Weights of a small transformer language model: 18.6M parameters, tied embeddings.
MLP neurons of a small language model. Each row is named by its layer, matrix (up: input weights; down: output weights) and neuron, and shows model dimensions 176-303. Each number is 500 + 25 x the weight over its row's rms, rounded and kept within 0 to 999. Numbers have three digits each.
After each neuron's rows, "fires on" lists the tokens most often at its 100 highest values on Wikipedia text that the model never trained on; "fires before" lists the tokens most often just after its 100 highest values on Wikipedia text that the model never trained on.

L6.up219:515456529492504472487477495479463446496481493508535472532483548523496518467538481502525500511540528451483521500475489515498494498511553508491489474523517506498489492516506506497470508498485484478522513459492534519539477532483495457492475499486530506485520505516518521548500514492517517462474491474529501485485510491478517513501502549486531518528451505484513479482478456507521536515506
L6.down219:504504470499520511549475541509471505479514508512482514515493477509467517485479474533505505482484513495512523488483533546506481536481525534505511522495475467487504452528502491546493528505492498507498468458479507485516480508476536469485499504489473479517482570523495443456517527474465467498503542476513449471506493523521488472479489452522500495478526472471493479475474482587464539513480
fires on: "\n"
fires before: "\n"

L9.up233:557516481519465521509504521500509482532510476513496466501507513519461437510495466528518485549487498498523554517503486544532521473472532502493478501495517533539467503487485482515476545562480499458501535525526496488529524491478472495530506495500510477481527475470499506521530524496531487500479520509567507456487541520515492503490460550460466519481496535517513480496513489464524569522486
L9.down233:519453471529530526482510494548560471492506500497449515513508493473538504496520489501440491474477488531475505463538507518466518556510533470495514481471478499521499503534499509541504460516540468516469509504459499497461505473496482509478478477514521451461504489496472499539480465553471513525518490464519509513477520511472541467527456499492521484496506490508565517519477499470491497488516
fires on: ".", "4", "5", "2", "3", "7"
fires before: "0", "6", "2", "3", "9", "7"

L7.up795:552516484471491488523548487473465446529539494518479520532478527488474495445466526481486466463500493494494474494489450469531525538474490471515461520457484497499498541497484526517515539457518483460483482508470499476499517509494467451544534447509459479503507500464457528484481520535518502471511493539498488531554479498509475488492492527493517514536509550532508493524541505534523526523481
L7.down795:500468475511454536511466524504496543475507509519543510558500494501484520511500480459446458478475520496503490484545509526460473503507510514492486494493477477496491513480510527514526544505487494510450476479519506506495535493506508475512533495468512546476567469497523523542473500461528455517487520488487529469489504488456520493480475535503482498510467499499469489467483539526517516528542
fires on: " |", "o"
fires before: " ", "\n", " was"

L8.up1064:485474473524474510517519473506492510474488497482452495477455485481451459507462556485571500476521525491499531482530471498495530503431496479541489523505509495498514543522476510529467493523539500505526478498453486474517513463541497514506501526526509506474461444485518505480450525512510533495493514499492472513517561518526469544499555513530512508501501457491490509494466516490489467472498
L8.down1064:502477527447488493495513534497460472515495472515528503514544505519469498486482508498449524513486514492503485499500505488483522501504511501465463511511556519498494497517564514502499526519513488515505497465503524509535532515492513465451545490496501543506518473505505484494526488480511491484486534488494541503470489514559498476539463468563493481491477491482514476525508522504476501497486
fires on: "5", "0", "7", "4", "6"
fires before: " |", "0", ":", "-", "."

L9.up1014:503490494498506477529507490496500519515456443532478473524524486516528478491450485463528474511478494515518475427499477512492516488488517494508453495552529446463553522522509528521519484482538465512479509493491474504464499533489441494474522467474511501543490493493519515429480497573458492489479491493477535510501506483488515507494503505487461516534507499494494481542501499504462526480463
L9.down1014:459489501525504468529560518528470537465534460489467531477535443468496536498501470510508484469532500528489512488549551503529530526497504475490495486495503489537471487518502474473549547453487489489514512478444517489502525466516480506527518470476493537504526486480499492517474505531514454463497532499518502517480506537488476551515472501486523515458503459504492510500497517484477478480532
fires on: " |", ":", "4", "-", "5", "2"
fires before: " ", " |", " −"

L7.up774:477479488497516498485567518529460542465510486512530467446456461477489518511488514532477510507482499500520535511495529520514462513535527460505476425467500494483530552535511495475530527516509500537502483468511528471532489476467493448513540495526463477489543504481501508456466537498542494528513522516484516513536520534507475497518472508474527536532505505511489509489461495490497495551511
L7.down774:506497492481501503477493496529523502491507494469513499485493484486501439474530514544498475501492451547503511471528460479487535498492494527529495461484521505503475496550525504528495495514501527465498511501503506452475503531501488506497495506478514502489514509459464457484481511493514503517527532512504478476550522541513515497531522457501491477503484533511545518542547524523496498472481
fires on: "1", "2", "0", "5", "3", "4"
fires before: "2", "6", "0", "4", "1", "3"

L9.up1165:499513467496498507489558445491476497515532505492502497461505484503519513500511468461524438515510526537514528516511521526475459503493483456505515523513485496529541443490519448505494486494470469505516472515444546525510474516509518515503504546507476490476525499495502522436490514498531519529486480491502489477496535535453497507511502480478490444500478500472487517471524503542470509562447
L9.down1165:486515538512533518528435519453491480471498486486522514506551498530555503484523484486512532462476517505502506511519486470494470513526480482532527519453468506509497509489496507465526464460514518466472522491492499463517513517482483496511519515548514535493531521489487486510462512486539479513482490513465465523478471473519520486466538544528452504483509531479501492508525505478493478480487
fires on: "1", "9", "2", "3", "6"
fires before: "1", "0", "2"

L8.up1058:489514510490453480492478474442516493520565496533499552524464477487518505543522523506526485522504492468478511502509499461507515508459531514514513518549488477523514513511504507497505487528507518501473474490487510486528493493479546472518500456521495462483506491471474499471538512488486531465555492542514436504489484517546513463516519552495447473486443518503495544495511485512484461453479
L8.down1058:489525550505490495510492512478507503462479466507526511504481487538489512527507498487497520477486465519537483523453502479486446520476467535498488527490525503522508429484498535466558459497530548481498533489506502486497482509478493461487489485492493507484516508481474505516518535511502503487476470530519465474520475441497479512542490474497532533469494503496540441449511480473501499549500
fires on: "1", "–", "-", " release"
fires before: "9", " of", "6", "1", "8"

L8.up486:513510488463511502513493505520453497536508525495492483489499514507490507493444533535517514498452507517511500465484516505462525491501481447505531531539479509521453510493538482492502474494494515507515534464499469485484489533525529510533481533529470483505520479499497551465478490527546498492494502487508484530492497472471491486479505525535507466464488480522485498460515523431529514517475
L8.down486:472490470504513501473480469475535478525522476503490479485491517474472465506556476493483499514508487513492506480442514520516499519471508498521494525543505528515450497512497524504496481559472484478492463500450532491495508518485504512549526449448518495529468499522504474504516487437489492474452482488479530480502537555516469479554493501537473511491476494444504458460495469481505545493568
fires on: "0", "9", "al", "5", "2"
fires before: "0", "-", "th", " m", " metres", "1"

L7.up1135:476439529495532474514518522454528506498506482487485541514531485498529474498473523455463496494535536465503495513473533477504542476535530457487476495505519505498487544495511495517521520534503518492520449516508549487526492503530510551508491483535539499441534521524503503489498514490495500520453483493476510502496495497481443505482504516502484504512481497518536483498476505487456519528492
L7.down1135:514489482459498451520537512497489498504457518522514496464519490491499530502541520520547522505505446545473500502512520491547520471468526477533493489539501458494534513497501493493526509494509494496507514513501461535496482486494453521495519542519513500493498494497543521502536508523484508506512533503507517543485515424533520497466538497470519481482458512521545517507507479551484483466488
fires on: "1", "3", "5", "2", "4"
fires before: " |", "0", "1", "9", ";"

L2.up1247:462500514529476517483529479502493487485514521531485527493460454490450546487484514458523463525480476485476488477514515508512503486532471486491506504508492534498511568485501506504486487477505491456521515563446474502500454486468538506534496526505524493431504550514519553477472520548485528470496496503516486477469525477515519476534493480505529542514515477479538451501452494508502491519465
L2.down1247:517511457519484479486492549500517493511530437519486483489513528493471461472485512481489510499444491456460474506486457468469459496499539485526489490502529499532519480493498477522516509521534465515473495496551534447487488508491468487493483542468477547518484527488454524552484486480544492502516534509519516473542468487491510479537503534517473500539488527528547485484517518476466521505521
fires on: "\n"
fires before: "\n", "-", "The", "===", "In"

L2.up250:504496482485526518531502475446516529488490524541538518486514496462521524478470522477525504475498503546473504462492495499544457510529533507536502500476525504493495506475504484526472529513480451496486473522479565486483525477497524494517536533519500489440485514490489503457499502521530495483489493468526515478513477515451479543515480490496506560480468520521556477536476492483503461528470
L2.down250:474490466507492507497477516489512492531503482473493495500534496532504479514492536479467532491501502508502499509489522501509498494485505483464489550463484505499532500490494510495512477454528558498496475482502461514506508514506508505517539492512506511565485471495483480532520477557492514541509474499500496492486480523538515497521498506503508515506474497506465528461539475495505500495476
fires on: ";", "ir", " living"
fires before: " ", "ut"

L9.up928:482508464478502508491472515493498521495510428553491525462523514522540514507497513451505485470464490490507522464495491492459536502524554494526482478546491504490483509512488504522504522512500526508538546531476514495495466535540481493542425448480496503485517461511510528464459456472470500496504492494543471489519535459490485493546473491519508494509496502554518501511475499488496516462451
L9.down928:491488499493513534526503491507532499517528569413486471451481483526477519510520511516488511533443524513542529533513469486457483505493482502471485495470492483526475490527500498476532505521489516488474469513462450462481490492504497501450525542519513476478481496500508524495497493525487505503511486511502469497515490478493444453496509468471539442524537508503486517506506503490468534485466
fires on: "9", "6", "7", "0", "2"
fires before: "'", " |", "0"

L5.up313:506526464540467482492504478448485505526504534504500463480511524498480494486493512507519472506516476475524483493461527543514487506478484519500487527463508493477529481504484559509523559490501488508487470492508517527506499490505495496521525492476498489491560528474554494488523489537538508499492525533474484461488443497478487496456527550537485510496516501479523484475492499497489531519498
L5.down313:519492531477515485454454509509484508499500522531520491512508473504472474480457478530524485493485496495511494523498450447469498516501485537486515502506505516495471506499498527541458514504515516455485479555515470520527504510588526484514492458473479495503536553518514476508503489492509504477546452508497505444500522515536488527507484510517515515480510511491516556510505521550480505508502
fires on: " ", "1", "9", "7"
fires before: "1", "2", "9", "7", "8"

L8.up134:508506483534539495527527507488476488500500490515496470482525474519480478520472469471505453498473517475555455507475496515486500493537509468496492495493498508480500520567497511499516528526495548506500537538513504495532505468503493548541506521507510482508464483523492500470523503564494478503508494523499509499504496498467492493500503465507473500527503480525501525520469485506486455504508
L8.down134:507500531446492472521509524521557523485476490454486534508501486487510545467545531480508523507500468508428513487563482507523496518477474527509477524503521468524518496483504466510463464480465464533508492471442498502472560552565464471466471492491490513489518502494517461492512491537497512495507520473487482516522498490487540495525499550490504483484496494468462492499514530529488484505474
fires on: "2", "3", "4", " ", "-"
fires before: " |", ".", "nd"

L9.up639:511560528513499471492544530471476488520521459466467535498556526544495507514513495490487489471518451489496493460550448511533508535492466500464463491504504530469465510461484495474525540495483484478538508514489459494513473533470514521529465526498515508457460520531484470511453484508492514488508533490511559525474533494483474473477488549499470461492480523559500472437514516513522525485497
L9.down639:491497492501517506545490499505505498480538493481514507480473502492540491478489524502510492463463515551508531478468496510511499463477534511510525484504518493502509541488497494488522505556540533531510537474516556506515493479488523500485485495434473499535484520472512538493539533476480486518525508539470479481472495517469504513497529523514488485463536466476514500515485488478477498572500
fires on: " ", ".", " ("
fires before: "0", "1", "4", "2", "3"

L9.up461:521497501487514493491500516496471477537478539518480470464485549481454499550482525487575496516529551456484469451446455488476541516530485493495521479523488473494493491449493508487483519489517550501481486477444463506512473523493526493484506557538509511505505465499454487493496480504543501477507500532527448494473510455469505512523481515535505478480506471494501526446556504550494517478482
L9.down461:509506512520489513515443437464512497448486492509492536479494495510526516504455483495513525515486480527519499469482508441524531493476531492515513461479534545520502511529517484531518465525531505516504537550495489496487484514499476500489518509440459502478517535492492458499494502488473467500527446495499486478465482509466490506455476496500500557535527500509495484539512519502509527487531
fires on: "0", "2", "-"
fires before: "1", "0", "2", "th"

L6.up585:537525477547516468466496505488485511537451481511479471500498501524501521496521475474505477480520516452492492437516492509508488490470517471496479488492489520510488493485486533433538509515513497499542474548519506515509495472493469435485500492495502523495487499514446524495522512514478522485505518492526478509515526494513527479502534544461496486499486499531466511486518487506467544523475
L6.down585:503502512474551513467491552550478520474510472527488491477463500503460472495503485474513503480466504460490528482473474505493512491508539502432507508485490504504489492486485484522474513464523473471490471544480507471531482503510486443494540511488466450480495489500504480494508474492524491490476512488492522504500543503509524515508521510489506496491480511503514469510521495530503564511489
fires on: "\n"
fires before: "\n"

L9.up1171:459508488497511556515499464460464542526527476505498554515448518483470464475511465490537442476449510496478477520515485509531536508526488479547510497534484491501534494500502462487504505501501490545477469450508511498504519491478522519512487519457475552524514480488499497514472498480452472531470517512495452454501489527531465496481483524465521504476506496512450519507491501476522476505480
L9.down1171:494458521511482492531522496517474495465533529467516506487538488478490497470500508491497482501512506477493501451503505515516476462491498502478526492490539503481489472479562541451466433488521485491556499463509509545479478535532494528466484491520491508500528501486485502504500512553486527505520506493476483438492478482496483461523529497479523443540523545508462501477569529496532447502494
fires on: "–", "-", " –"
fires before: "2", "1", "0", " ", "9", ")"

L9.up1004:480542522491475502528472491477521448499464466502513505541508517481527501487495487511461510533514457495490515504487482487513466502488499504482467494511482529507521507509503528457472504544489497476500489517498533489503455505510525492524469529494491491512499463508489490493484536482529518469425483480488536480458465520481479458433533485537518516492499487478459506523492477478469521477525
L9.down1004:495516549539530483486532495518478540485507508457490473535502496500468509518510525525463483483508515506481513502553490508492485503552487488486512497490482423452475518518516477505521541487519501517497533504495470478477544511513503503506503463494509525542519494501500506456460490466503497517494500482485493452505531513501492484479492475477492507487473498450519511511495516479468478476526
fires on: "–", " ", " A", "-", " (", " The"
fires before: "2", "1", " "

L5.up939:484459542470477487476479501453561506464515497467488530488464500492479494471519515516487466490483489479490471516465504469515455519501517491500516498448500478483486513490484495496554504470481484508528469540517519550502512484505493464507557467516469477502510509460488499493519500487531526542487488531523499499554484516481473475481512571529478467537435506526530515474533486537466485509531
L5.down939:504526468470485477540465511525520503489500477528535557506482524485519517523511504486468468540498502513491462491527497481517479489490508534482523519508516495481476527469478544502504482522454506508479490472507470509496481485492513508496508471544503470487527506494496495517475488511501489469539501509497478428520481467531469481511504477506540472543483497539512478483506519479486533529467
fires on: "1", "9", "8", "Man", "on"
fires before: "9", "8", "7", "5"

L5.up662:475512491528483504476498475491535521521514496443524513494529515492470486495533449472521474539499518465544501504479527503507523506497476463496480514490500502498487499541500541488516462484462520503490519504483496507514505517505482509469512494457489565516515492449498508524520482457445511502440533498547458531486466525421457503541560491509503518510484499504549546536529498465527508523478
L5.down662:537526492496523503466527517522495495495496519495481501507516516498505486487463494518473548516530493494506490467537468499530478523497507494503450475486493557520464450473538508481518498495481488513491457494529533539528534499474504492479517480483494503503517565508519480483529470466524505478495476495480493490493485508483475504541491507480457493542508501484481499472505492495492513490489
fires on: "\n", " Member"
fires before: "===", "==", "=", "|", "-"

L9.up911:520541536486530467496520472467521474522501526513505463534495512500453498484521467526481520495518473450507474490481502476524517516540509459481524496505502508510478525459492524443501525496465498480522490534496506525473527494498475436503510535511516517496532494448438491508498458455491498454531553477490501522520507495504525507524499509485535538472538517490503501485504491480476528535528
L9.down911:514494494538535503519492530521476469461478481524468507479517515491454511504518517516480506470496505517517521482479510505513490486481519514489487505495491477517474480510476562441488493501464497516475438503485461482526499536540485459491529499479448521512518540484529511498510496512507539499490505535502474500491503544465528496519464510516506513537480491512482474539455497610503534492443
fires on: ".", ").", ".\""
fires before: "\n", " The", " In", " He", " "

L5.up1057:554447525552500495494527533490516538512483510472484515497481507517524539474493468477480465478526504515497456507521435488526481524522532478518490537480482484497537501551497478465512537498526492549512473510479496440522487507488515508493528500490507498515553476521508495497485512493476515490498556445476555497528496521502512501544510498495498500521510476535520495501525455511457499491521
L5.down1057:459490501477523471497512503483469463514495476499490521488499556454509462504488502545521509546501506473492540521500504431470498480458474477510483476485553504482473523468516507484509519552497496493491532475536534540529559501520530503502447508514517488498493461469488489508516518479513512517492488570513466507486478481487502482511490496511526494477508550486501501503537511487516518527501
fires on: " ", "0", "3", "5", " first"
fires before: "2", "1", "0", "4", "7"

L7.up233:492504453507482552476482529492544520439536501486506475561512486537502494519502524476474489533501524495531492496482528552486491484485559476521501522486521530475490536487537470528484483514527442523488462514536504521526542506504545502501506515469518547475514504514485515501512547497500513522497478510505520506496471514473492493475518491512519491506559478496549524497441464511476488468499
L7.down233:504445498515504481488473555497517519498482496511502502518500519535504516517479462517461543458518494511462493504488504459523524510482435503480490501484519534519529523496516542463477526507491510498529443502475509536502497498495503495473541553467468483468515496520512492460501501495495547508535464521469515502506500500472535480485528489488496530504520496470432521464520508468475512509511
fires on: "6", "9", "8", "4", "5", "3"
fires before: " |", ".", "\n", "'", ":"

L9.up341:496512517503506527500504516479514469511508480518503458460516502501505517495494496473514512466469485557461511516529499554500508484515506492523501491460490540478511536457494506522493493513520449490490497474480486452518548547497511561530550494482472514513510448458522504529486501501506546518493520484513505482525496490545496538527491552482502459517507527514461489499524474476508525565561
L9.down341:517490479522434480528424485476528517521513527509486510495504481529510487491518487492496493506492497532525482467507523494497511487525498491504530522543515500464458464509549467474508505503461473475500514501503511480494468531467500511500532491499462498480537500496505496468505502505499492480497495502512501502521479511515461451512487508501489495527554514501489464487513523520459497501493
fires on: " |", " the", " on"
fires before: " ", "\n", " in", " to"

L2.up6:517517524505520488495509507489496498491520500517469527492535486476533465529476446505514487507528510558479520521471442485485500530492472503475492469504486540517499530500464501483474497524502437545527489544509522503508487506520496467528536507482534541459505492484518526476514499543499499562509441475481497496508481483494463485535482490471444489490464518517509481458515481517512492492462
L2.down6:489443446503495516503500507491480513500507486467508475544439505499477524479543536481478504498451475483508481505563508515554530481489505504494523524463524469496524466523516506492526505449500530502479509497495476490519510488455492498496511493490489500517476458512482467517469501514511498454492548525474519494514513505500561562479495480548529515496553499490496486522445469535496483507531
fires on: ";", ":", " |"
fires before: " ", " \""

L9.up68:511498507512497496477449520473463501464516526475509464541484521501481504498492496542520504505536467475518479502501517455516455491516495491501545530485502502461502521516583526459502516503480533545535470503491506508491492514504465468498479532504520475522459491485527489527536536495526504459515510526501500486484490511486505525462499519544500473508531509487502499483536496465468507493481
L9.down68:463489470493521477512502504498520508537473538510504489472514520531536512489537520523476485481499486494516479502547477477488478482537489518450561511504476500467472515485511489427482504493518475492509470513479533505512445531531498488488496504511486473491544517480480501505507494509524516474514502495470466495474460524518471522463499531475493494493482505511496538498501532500534461515497
fires on: " ", "0", "===", "–"
fires before: "1", "2", "0"

L6.up1279:503487525539503534468477512485479506526461526509473508481477509520469529457539517516473479468537532484490489474519519474479476471544531449528513482509477467520503522510495470473514474502489509461460464524584533486511470534513521492527542546538520478478485501515480537511486490545533481486490499530488499475485493478519498486468504538517505475489515496509500463494504504522515556492505
L6.down1279:498470474478489508501491516487480459522541516517531467536490511504507523508457539453496471523528525511507509497512511508500458507501473517480452521486496481496515508542482516483464507514505519520492489504497505457526548473535498478513511505499488530538509546520533499482526482509475490507446501494486498495503518525481511473521495550487507513548498487482493454507502506582465536529477
fires on: "\n"
fires before: "\n", "-"

L8.up625:544500513489490481551503501486506509516519485510488523486487524472460525469566467475482511478544511487492520476521521552474473467514498471525534524525465536485496478534544532488513492441473479537469529480536495509512521497481507525513486502482495534468468516545535490500497527483470466509492501519522480461493471497483522472514489494517494491493481501514491539515467493542486476509478
L8.down625:436478480524534481474509447487481512487516511542504508470533525548522526514494528495487515483491515527506455515515515473524537515510472510499505536498486484489531462467465479437526471469552509514481504493502508492452503540485475468525509540533532491493488459494476533486483526513465476510505452507481499540516449461476465480507487483471496525534504523530516502445534527541520478505486
fires on: "–", " ", "-", "1", " she"
fires before: "1", "2", "0", "8", "6", "9"

L7.up1015:469493489479486554483484469484516500480459492485507474485473518520482500506504521528513492448455479478503498498530485480508531507488494481520458492451518526512483536523499485514483523470540468513497527504437478520512511503483476470509520508524496479559503497486507514499476479484464538519476498493464528495493479512524490513488473517491498477547518497454491448471535458482521507523514
L7.down1015:494483486489533476505493479483468533500471522475533478486522496468490509554475516494531502509489445480498507530482517502495481464442451457468502520427498490402502475518520487493491507496486492498490505475456519491483506470510503516492515521472493486491513495475505516498488490515487560493473502493529505531496493494500535504491495514536497482524528502516488464539547492555496502495465
fires on: "\n", " |", " mi"
fires before: "|", "|---|", " ", "\n"

L7.up995:494540514509485511491473498467459461526494519503538530499479499503499524482508465489502545542494546470474487530524501495462507489540512525484492494539495569500480500510522516490464509538475535527494479515554469493469507509467548526491487455491502515492526490474464494485519540459523533469471493508483475486396453512504456503517523504476512520496539566486511488524503486521487498528519
L7.down995:496511488485522477511501514488504518481515478489499477474485506531511485486527501546494521474518516519480465481486543455493538503505518498470477460425457483489495476486512475468520480511570499526480488503512510521439530481454481481493497496511487508529480466460459474521451498518501531523483503494540491476555508461491532519493517460512500507495475483518484503498478519445507481472516
fires on: " ", "ed", "0"
fires before: "2", "1"

L8.up327:540525488508506526492474487510529468476470488498501475499555469452517509485530470539489557488492561501512494504480515523539459479437475514487507489481442471534504500489488466503465499529510468500507499509522483535539483509527438533517480510483530522544516467496465493502506493484532465457458488505469490546457468513517498494524522539488488514489470486542453558455492465490496508506541
L8.down327:504484488476464496473515494494506525489526503511486533506541545510481500503470516484484537509521494487505467499510512487556496514515509478497470487504541504484531508506503471419517484505479508444488532543495500507492500530536521458502481532487499485496528582543528483496494496500455518472471501466498487501515493476496512549502501488520490490514474488479501488461530483408424533481531
fires on: "\n"
fires before: "==", "===", "The", "On", "S", "In"

L8.up659:510460512426487455459483486508542520514473480510548523494519484458512517496479437480487458540485479454489502500510575514523485451509499472498528462477488516563492519485479520575541482540502533464487476509511500524488496494498458512558522524470515495487517500506530480525480553512488486505495539496500497479512450490534506517532500517526477501514434518515493508487496485491463487514500
L8.down659:452517491503476497507454515493511516451501478514478524497468425514549501523506526519545526495503450502495526516549451524517535545474469474504497528452484499506467505494494500477517544491505523485473546506519506490457489514488515507455566508448504508509484497463490485539505499473491483532542504523506482525529479510513492518494503497486526531481549448510536463500486534508493460497527
fires on: "1", "5", "6", ".", "7"
fires before: "9", "6", "7", "8"

L9.up657:463533512539520487535491479509445490458487484524511509469460479508473553506461548499463479471497498519493470496443505477472516467511518508487513508469505482509458499461522511494478499497477517493527468495458496526527523489465474518528518494565512527536491496473492517503520500461517524480502523495469420518513508497559520450493496550524506495529575539527518511471492515537540499500496
L9.down657:526488477503492456485480499508503528526516550486519497536464505459456545472512480511501479479491477497545479521519501490507484510485537486502499490485481519513502514492481539483548529522493520521483489566506516519475518475484533454488500473521487497477543486498502477480457481529499468493507501531466507475481531552506497474477523468524479503520520531525462520493547510526442477511497
fires on: "1", " |", " is"
fires before: "9", "8", "\n", "0"

L5.up365:515502525533498496460524480517532540456465522522534515503476490518476496468496508462529477530518490510505472516517561501492497485516522502503497486495469559522525486492496469548513500476488513472481532507502469496513530544471527512512527529548505514529485482500481505505469492438465535512520509488490506513450492518541516459517472473517499491530484472525501510548524478516540512487505
L5.down365:524475517453448461540467557497478456541489438489463483499496506480469532505517506510488474476518501512463503557513496514472479482546508533469457499528467460477522511519519499488535499526485518460508524463482523489534498474550539546503471546467478504471533528485508498508545494550546503504554504526491514486495490464518507504498518489461485506480506529489503501480501530502450492467525
fires on: " |", "\n", " Japanese", " ("
fires before: " ", " footballer", "-", "born"

L9.up404:516521481499488464441508486485472538496571479496504526513530528452488505531534460483480486536503474485507506531523519510518505533496497522490479475486520584513451487517487531513471473509513503469521515483517501503512506468531495530550506538478526419468495492482503435521491492475514504509510519440503490451498512498474496477498537482497509493490466500475499495468539524459485515506468
L9.down404:492567483472445510506532530484509475469483485485535487448522455475495518549537510475479474496473456437491570494486494471481482536478497524544494454564483516453538538508501527504525554518504474527503463524495484542498515499510482509497560484506494481486491521491488546555458492528496495496493499510489493487530486463472492504461460504498527512512515497505491493523504473492481543471531
fires on: "0", "1", "9", "8", "2", "6"
fires before: "2", "4", "6", "3", "5", "8"

L8.up686:480519499496485551473495521494444516502521506513542486478464500533497556498496527467513483447477482477526473501495462501521472476483527464527470489508539482480548521511493487512484523473495478510464517527519515468505482511504522503527519535480493505493530511520502526499519484494489503507448527507518498493500518505548517528513476499540484513491488504552568505523507506544481515504452
L8.down686:495511458493516459479515469488509457516503540453535511524518482536468490466502466485524513494507510531490525506511573483440465512500515496488534467488462483501503483500515496543472506519452515452466516490478540487479500505457487486498493458466515499509502533498526518502487493469497489516507467503498500497477477496545519466510515513551513492496509506508535443486523503536459494503498
fires on: " ", "\n", "-"
fires before: "1", "-", "9", "0", "\n"

L7.up1208:483523492509520517509528532527514502459521473481518477497440464478445489502485464447476457499536490488533495540485527541518494526482487468473517504490539471500523523551534455498493494551524470492524484473503485495512532467534466510529487501501501521541453478490514520492489523511485511485510505502498525511490512535475504485549504517461513482558495522465467477537489530507471490513532
L7.down1208:503515511495478490489526519521492526500506445479511535498526495494498514524546489524479509506482533517468494493501515488501530497493493476479475454503520533499441463483516493533525512492497479513525480513531515509498526487543494548503504513504524486473503482489489472486496494525490453513485478486493513475477456478532486439497459480470511476478495507500487507520480544503522458497516
fires on: "1", "2", "3", " ", "0", "5"
fires before: ".", ":", "3", "2", "1"

L9.up203:530491506479462508549503508473493531524496486471527520492522469475446517571473504475544492442501492548486508474479513490505501499515564489515494481554515522499530454491498496527500527523511525487525491538496486490501511482479498485518455520454514514487456486528483495478486506501518508508521530476534475463481526514515500492480538510523514468501481474525508493509531486487492467481499
L9.down203:526517520483541500505479531543478495492489506504568501491532504482526469540476526525496505499508466522529515489501496503492467496489499471518537523517447494499547486483512542461482492516480464471487481449477499487489504492473451463494497487481504495484490480532479504492508500527481545459463475499483503502522521470508432498489507493494490485562530502512463502463493574507531508468475
fires on: "7", "5", "3", "8", "9", "4"
fires before: " |", "."